config.toml
num_attention_heads = 2
hidden_act = "tanh_gelu"
attn_scale = 0.125
init = "orth"
max_grad_norm = 1.0
batch_tokens = [16384, 32768]
train_tokens = 248600000
MLP neurons of a small language model. Each row is named by its layer, matrix (up: input weights; down: output weights) and neuron, and shows model dimensions 96-223. Each number is 128 + 32 x the weight over its row's rms, rounded and kept within 0 to 255. Numbers have three digits each.
After each neuron's rows, "fires after" lists the tokens most often just before its 100 highest values on Wikipedia text that the model never trained on.

L6.up164:069156116118125094110144192115115115063169143175120131180147129083104098111139112127130137132100177141122124176090138145193154145123130189163121127123115139146145050115151122071112107192113123130148111135170128157065125128140111134090133160170079178119105123109109121157153148107220145093093059137157108092110137118112126153104039113130140157135123162098097175131137123131106200104165
L6.down164:142151152077171147103088135143125094237162103127140123148200146102086128127126162143104154122113147072146094117139113150064117181109138143132080133163134105096165158167091082121150101121136107113135218137080090116156058167118137115128122089146166083112176157092121091171225148132103126122104156217071152106077116116111140065162140128127086112134158166128093107155131129147132146095140
fires after: "H", "h", "an", "A", "An", "S"

L2.up446:090149127104151136133151188121122113111083098186116126108137092148172065140102093092117175148133099093186092168158174099100198106094117131087096128096109120140123123106145100048175162092091151154096132127147184117102064146122153117118080093114136155092160020158134119155151178067173129201110106127149106147108107147121142138164119140126060097096081101160090164153143121167074156136087
L2.down446:130166092136104164133121145154182140074122127143126160150158115156067140150152144123152143098141134090102076118104150127121166113158145136117096166166163157126105094107126136129131151157143075122133073161061149162120108129130130128147138083181095128114162095164158107145102132138175125048148123143097120129119092116128117182160131124164113151098115092130146154129145144115068087135118
fires after: "R", "V", "el", "B", "od"

L9.up482:101121140097176158167188176148124147192121128148115085118045177195121130108121102095188113105121162115125120158173139116074152152182113124129112130145117097104111158122174163130150142115109127212120106141173134161167121197120147106160161113063091179134154174151126140083181105139129093119168075102177147144126109115165131113156172174117107116119098127172101109143134186150154140176096
L9.down482:129112124074131110141132100081104133131132087110132118153160084106130122151173096130144147158052123137146157085102198164140126126120139065101141123127170124129092152128141149124089098169154081118099161154131071088069154158163174125105121167205098091226165098137143135150121168091138135166083115140088095126173128154202073128171102113110119127129170169109191162142118125157185130112152
fires after: "ec", "ol", "ev", "1", "S", "s"

L11.up418:124188170087189158139177139138150118139247107140195168127135085196129152129117139036167076116142178108168134137168105181127127144175015122092106194152099116154102129092130112121194117102119164134164098154141102137139073136203104130126130119093056116104125153142135099195104126108160147098111185116113137114107122084165064120174096125081100174106114065153145133087088106112145121184144
L11.down418:117114141116176152082130129160123164107071095113103096157120167138077125142190099128173071112160117123105100141075126110111128120136081137112192069150096140134098119141190164102147133101177131156102087145099126093081157133103120125114204092146165124151074131116113138130127163164099177209173161108093137114144094131170095123158130136179094088144103167127186105146141107076171088098177
fires after: "2", "1", "ch", "n", "ev"

L3.up380:134125118132158098135146140118137126146093135122160083155177128091100099158142101181142106083151082149078127167159060116093145168155122144149151156094171189164125180142118170146116104148141112177041126134079105177131110166119110105143170142157192110162132153137106142137129144046093133108134145066157136139161136133153157110134146130151134072131150084083083149102111132134191137126130
L3.down380:157088069210098140138162057129110159106108185159096066111158100117110165110139121106155139141163122070166171139097110076139135100152123131111112116087118134176190085131155125141113175130121173145107164147158176074108137144174146169112113108091129148146093164125128124110096108146101091077144084144123115105190108081088096106108127098098133140146179127158134207122132142133059109116063
fires after: "re", "ol", "er", "el", "id"

L5.up202:143162113137113094106099190119110180142178158134105183183123077130121082124076099108102155111078196121160093146175159159148084129183112124116122118077095187097057121097175196083179119086103120142085120135140126121147105164131127090136121140104125085140112161133161086110069095100129093163137135168080119116106158130162145083136134160130105152112096162155147126113137133116163109144131
L5.down202:134166073201130072155130120123143144147143163157084124068136126161119094088104050111166136071087125136152114190117179162110094073070110135165155132117172113140109063146120080115081120099159140151098143186158115132112147112093113067133129154118130126130155161083175084157162203157133089179169171111194123119099190137129140085168175116139147106153108125118099076116197128139134120131162
fires after: "il", "U", "V", "the ", "P", "B"

L3.up66:199165116132140102158094169166140103135183180116115148127127159111057089170166138140162064199124113103236129097065193117183181113159113167164106118127149144067150172134130140136121114139142077091116164074114184145158163115143148131092128163054154135111145167149102205143125125147143147093162146129132115109070117123180127086086095117098086140122184144096145197143108182124119141114154
L3.down66:130111040107113170125108080154145162105051118188115121185096170148125104153158101083138163088142077155105157120178104151166057127085156116114131113215091119109090133179109174124183183124122129120118138159115071111147144121174099150124144063183140157160065087119077103095142089113101129114116078146138140160159119181163127150146120087082159110120153145129143122131123076172147110134134
fires after: "c", "h", "b", "pr", "C", "Ch"

L11.up64:153142160094063065132135146109151141144161087148149138133113166127126139174115108124173088119112167099121096094108219132160114135137076147147045131104126096133110164112150149091090092118168130041119115119077115173129066122115146096166201118174117154155154120058097158102067125143130146135110133080115086129119125152132117161133097085104103173103147127076094147152129163078140151100181
L11.down64:134150128169110129156078133134202120099157087146142108149122121115179120119128149117157092160149151207141135046128194132126166153160182186104104116116063131152113120152107116130124162129183107105130143152194116167176157109143169138142144076112092145093079075124113140126148153150101137130098158157155154162159119119094140098149091070117103128154113101127149091164116121114124092108139
fires after: "y", "g", "er", "og", "our"

L5.up386:099144175154115104174150077111137168146093135187099064098114138082146077190109090165068112087133138100073118153124110128153179117131114131151107169113183156108171117153126112152157107131122098160105028083154091153173140163110116082110113149138092177128153130066120113118104119088114125149072101155097131128161125139101148104034113118097153127188118114142092150160096154129160170156153
L5.down386:080158117184114134168160157103096133081043119156157108134155165130118143160105088112136140123098096123188190165168105126117098151149098181091125094082132125159089149112122095073155149187147144133122100052171101154128104141179132136115138107138148138131120111108181113133094104125103149087132104142166114125078134110204108155141162114138116164082132173139116115149155117085130095105149
fires after: "re", "e", "b", "com", "p"

L9.up336:132148128132190106097118144120119156097152129104080114101084105103127109113133152115142060096202097094137131137064118120115172105144117072135060181170134123123155152137123153093141148067152110110131068163115128151107148124094072122124193094119159166146090112125181078135142129136158151086145141115108100044123131113093141111070135191164071073142085093093157156161121155192152094115122
L9.down336:164195143172162092144141093155142125157138111088142181132166170124150085168126200171122137132106076037154125083136139119116138152145139131090053137166136141147115086111092136122129131137160120150148142078063150157174096159097130134113129148085096131103113178119099120134079139125143089118139121131072118095166146156099122094162168159089161131232142145108094148168103135154121156089093
fires after: "e", "w", "Y", "a", "o", "W"

L9.up465:120144129121129138117127080160148199160144158105151104102090184097155127128169086098110179084099127145120105154113060120145172167146166200108099120102098149129128164135176117094141092138159169155098064136129127090168155142111044137107160112158165115114119147117174104135137103134079147124115126095088130128102073144104115117110100088127153157091141124183094141110099113158124092108135
L9.down465:108082054120125092152145157106159128094123129140122122169102146069122147121147075114180173130084117118087071194101111133126137223136140116084146149108108087147159110158125066153158120106114143140177134145149160115146111129150117145130080108131144082111062156154129101129102072134185183134168112140101052106122190144182115086142140107119161143111155177158134209156123123098105129123140
fires after: "com", "om", "re", "U", "m"

L3.up63:163137060125147052098112138112121125109095163150091123166176104099152080125121169135116116103111169101141142163131187085157178132169156147083120090084168180090163175104189171165152085146204124172118127076094107099117110175146131090132162109070140146151120160113101146112061070084124153117096124112126117147135037117126157114079087111101103146112150105155150131105125176183152070151141
L3.down63:160101088148158122176193120129108159090196123137148145077123119196148101140125118118117110108175135153077117171141162155174103102092077105136184142173132169137129098129122077105117122056103072112109132101106148119098104124112106122089158080155183155173138066156140106175128153142167094091111121099149123183114141108142126117171148148149219087129111100142108068119144091120136134091141
fires after: "the ", "G", "c", "b", "B", "C"

L8.up461:165159117158095159148153143112109142112134130103130093114107110140130117063122107099156137138067087144147136128172109115103107130134099113142127148185133100157162103160125117139085125155147178086154164150071138162142183150131106152093088121193143125112140152100096087124085129178182098120162175118175170085085131097140168088146146120133175125059062184054143129050135151100114104131171
L8.down461:155161137129124067110113110126219120149137154167104176155129165134105116094175146101095157108147197077121098087167128148162097086123085090148163114135149097093164182140130163132147100112104081162159109116139107116108116085110113098141152221155108103093130148148148136129129134054128074116124156110163083058076151122205150128140076106124190158128124117110113149075134128082116115119081
fires after: "pro", "c", "us", "ro", "m", "er"

L2.up235:124155080104193092109123117065035073140092122140119103092157094158138128141142120137171174134118137084154083124138144076135132046084090140041160146186127135173137164104121057072122121113097100136063164134144135106133128118082093107110095105165119105137169138113118137077169118058193114150173070125147113165112142181123142145119185103169136120135134199143140167158132117152140114194116
L2.down235:143134131124134135161159129141093124097158152129119069105121099069092102125149106112146110127177157112139104113124115119082176117105097186101157099126092147094121163120132097148125074152135152092078118150181159160088212068063117160148151163139099108141163100137101154103134114100210107149106161159148078156096115111163088155129194111117129139122125090080136148135096111079109135142157
fires after: "B", "R", "b", "ed", "od"

L2.up433:152135135115136135102179106147136166132143084108124138119108110103106154135095191124151218222089133112128132145095155109066099124125116109130110108120080122128113107149144059040128153118147190114058156189199150061129094145087148114124075174177153123052178159141133132148165146109160118135123161165122081158156157111124139106129149109151143025139168109152110130138147099134118164166107
L2.down433:159110105163161191148086125057134114139131074131145131193182144127179157170151159122150109072158119113129119094104134108162140158115107100182089132173079187134132164167143142158163146110137109110152136112094144113138126139118189151125109112112176153127051162126117125063121119151139157105115114164152104158148163140152131079133096127097158104056124084105136049135128143110145070126129
fires after: "R", "d", "B", "b"

L6.up429:215150109099125114146172111101108128116101078167139133132128148149152138133118132100112138150175130152114152149101201174107133111109130087165112188077215186105158081122086122118164106125104139096072102151098139173116138090109078139119158089077165145126145193119113090129094073125112154164071140078169156094123132153140121135103218076137108119147096125081096127122121127138162170143199
L6.down429:101163093100140176129151098132148102159142205094114143123157095147114087160123132136143143123156069090116087110129107110146106180194107132086086101154075090141063114191149040128094163131171137136120156175141150111109095187132120184125073136177066118088094137121154155109110152137192111115156126145104108095142176109104127101112106164121121147166163155131163118159130109102093147119082
fires after: "w", "re", "er", "d", "iv", "e"

L2.up253:090087102144097069099121099122141130145139166115192145144202112136135099170019139141086107165149118132105177147114170135126081093128120156093199128144168116146176141145115088163141145141152103113140134134134151052169134128122155138198096138160111179146147138089069197075080106086165189173150103131111115142103071084133140090122177154154125079084138051157160138185137154170158154137142
L2.down253:174131128147136103121141170170101144105171087130164149115116159140138148129158123148124094128053124092165091156156132176125089113133067142153162150114172094125165096166082101131148155053068099178110096141141119134141165163113109105118144091186160112162146130143146139102161100136167132119101116088168158129078139137154053155128111096144124084099100134109124174073151151187074172066113
fires after: "B", "b", "ad", "ag"

L5.up88:125107129109201154081115123161110110136104088079124118134105126100144063157131101091098150165108172140172136103107166123169128116153129133172107066072113115077157119137124132164075100139142173090172123121117148084153148152148142177088151099103128085148122099111072102131078086143122079124132131154124072071180131212146166110148102125109146133087164099144156126166112146140075136125046
L5.down88:115088118123121118174106096133157108116134124126092145162128138144130137105041125121124124116157149149070149144140146114132070170072117130056099155087139100223105101072145102090136107101103108122138182132174138086157117152075129171169123138118152199112170144184107094182125122168088085113137124119166129098175139147135117066103100138132128108160090162113118129084091168146148153133183
fires after: "y", "R", "m", "th", "c"

L8.up327:129194083181125118073155106134107114088095084122138137188128139183128141050085133156095160168106155111145086109150098099136108147146076127113129134136139167073128129134133151137154084125117140088155122145086135106095093211112148157113130149152156132114106082164124127099103118089114115085196089106124146144049123124083181124192128129123216141126141105046146131156128199126148145132192
L8.down327:109114071115110096109136173089196172189145064126081116183142157129076150104127126052127125105140078114156118135152140120121125103133156161141165161092118118155133175105124119147124130143099117193131192151065163123171140156083125107144155139107127076113156130128135131090142125143073108103086125132116146167159115111135145147203114135133126160096112130112158181061143104070131117111069
fires after: "er", "W", "u", "y", "c", "on"

L9.up43:110152132076165085153133124084121086078121125119085103144110118164129181166140140215065106145115136091160098129110146171138136135169157155140059179139132153099137103082140168175090155144130113147091131139129076158135106102097136158105147084082174101165122076110120100138145063207133115167134143052113126112159070143173126095155101146137111124097087127087076135123122137097137153142192
L9.down43:143128000145125139139146091134156112152157134113085183167137121111186103129065165153110043066104081130114189161173129090141150080095125153159172171108107138144149189150151054165041092119127117111179146128075140142081139120084136168141094144137092135140112149125132111125066122122122094133085125147168102158159159168165104120155117112112135111093114118096164148145117112074150128137103
fires after: "er", "is", "re", "en", "es"

L2.up479:092097119131188160145114146131098117099105086099175184221072135155187088172147170080133109133065121127114119087134099100137144090173189139143130082056132118172140111146114085162118131148156162105183167107112146164108143124129086098142171118142167082165084174127125167141114060158110135167137128166150089122126124143082109125126116118081074151126087058127161120104155167091097169126113
L2.down479:132115089186138130128149073157113171184172116091111167139110107137133129140093172095145111123059111217191140106103117201134087120152125185141154135127120164119147108146076147112164155093127125132157157126103113170123082158124092104096183117084149125027118141175175100137119147128130105122143142092145120152093075112122133090165126127116070119147096144071107047127120087105145153096157
fires after: "O", "c", "h", "U", "y"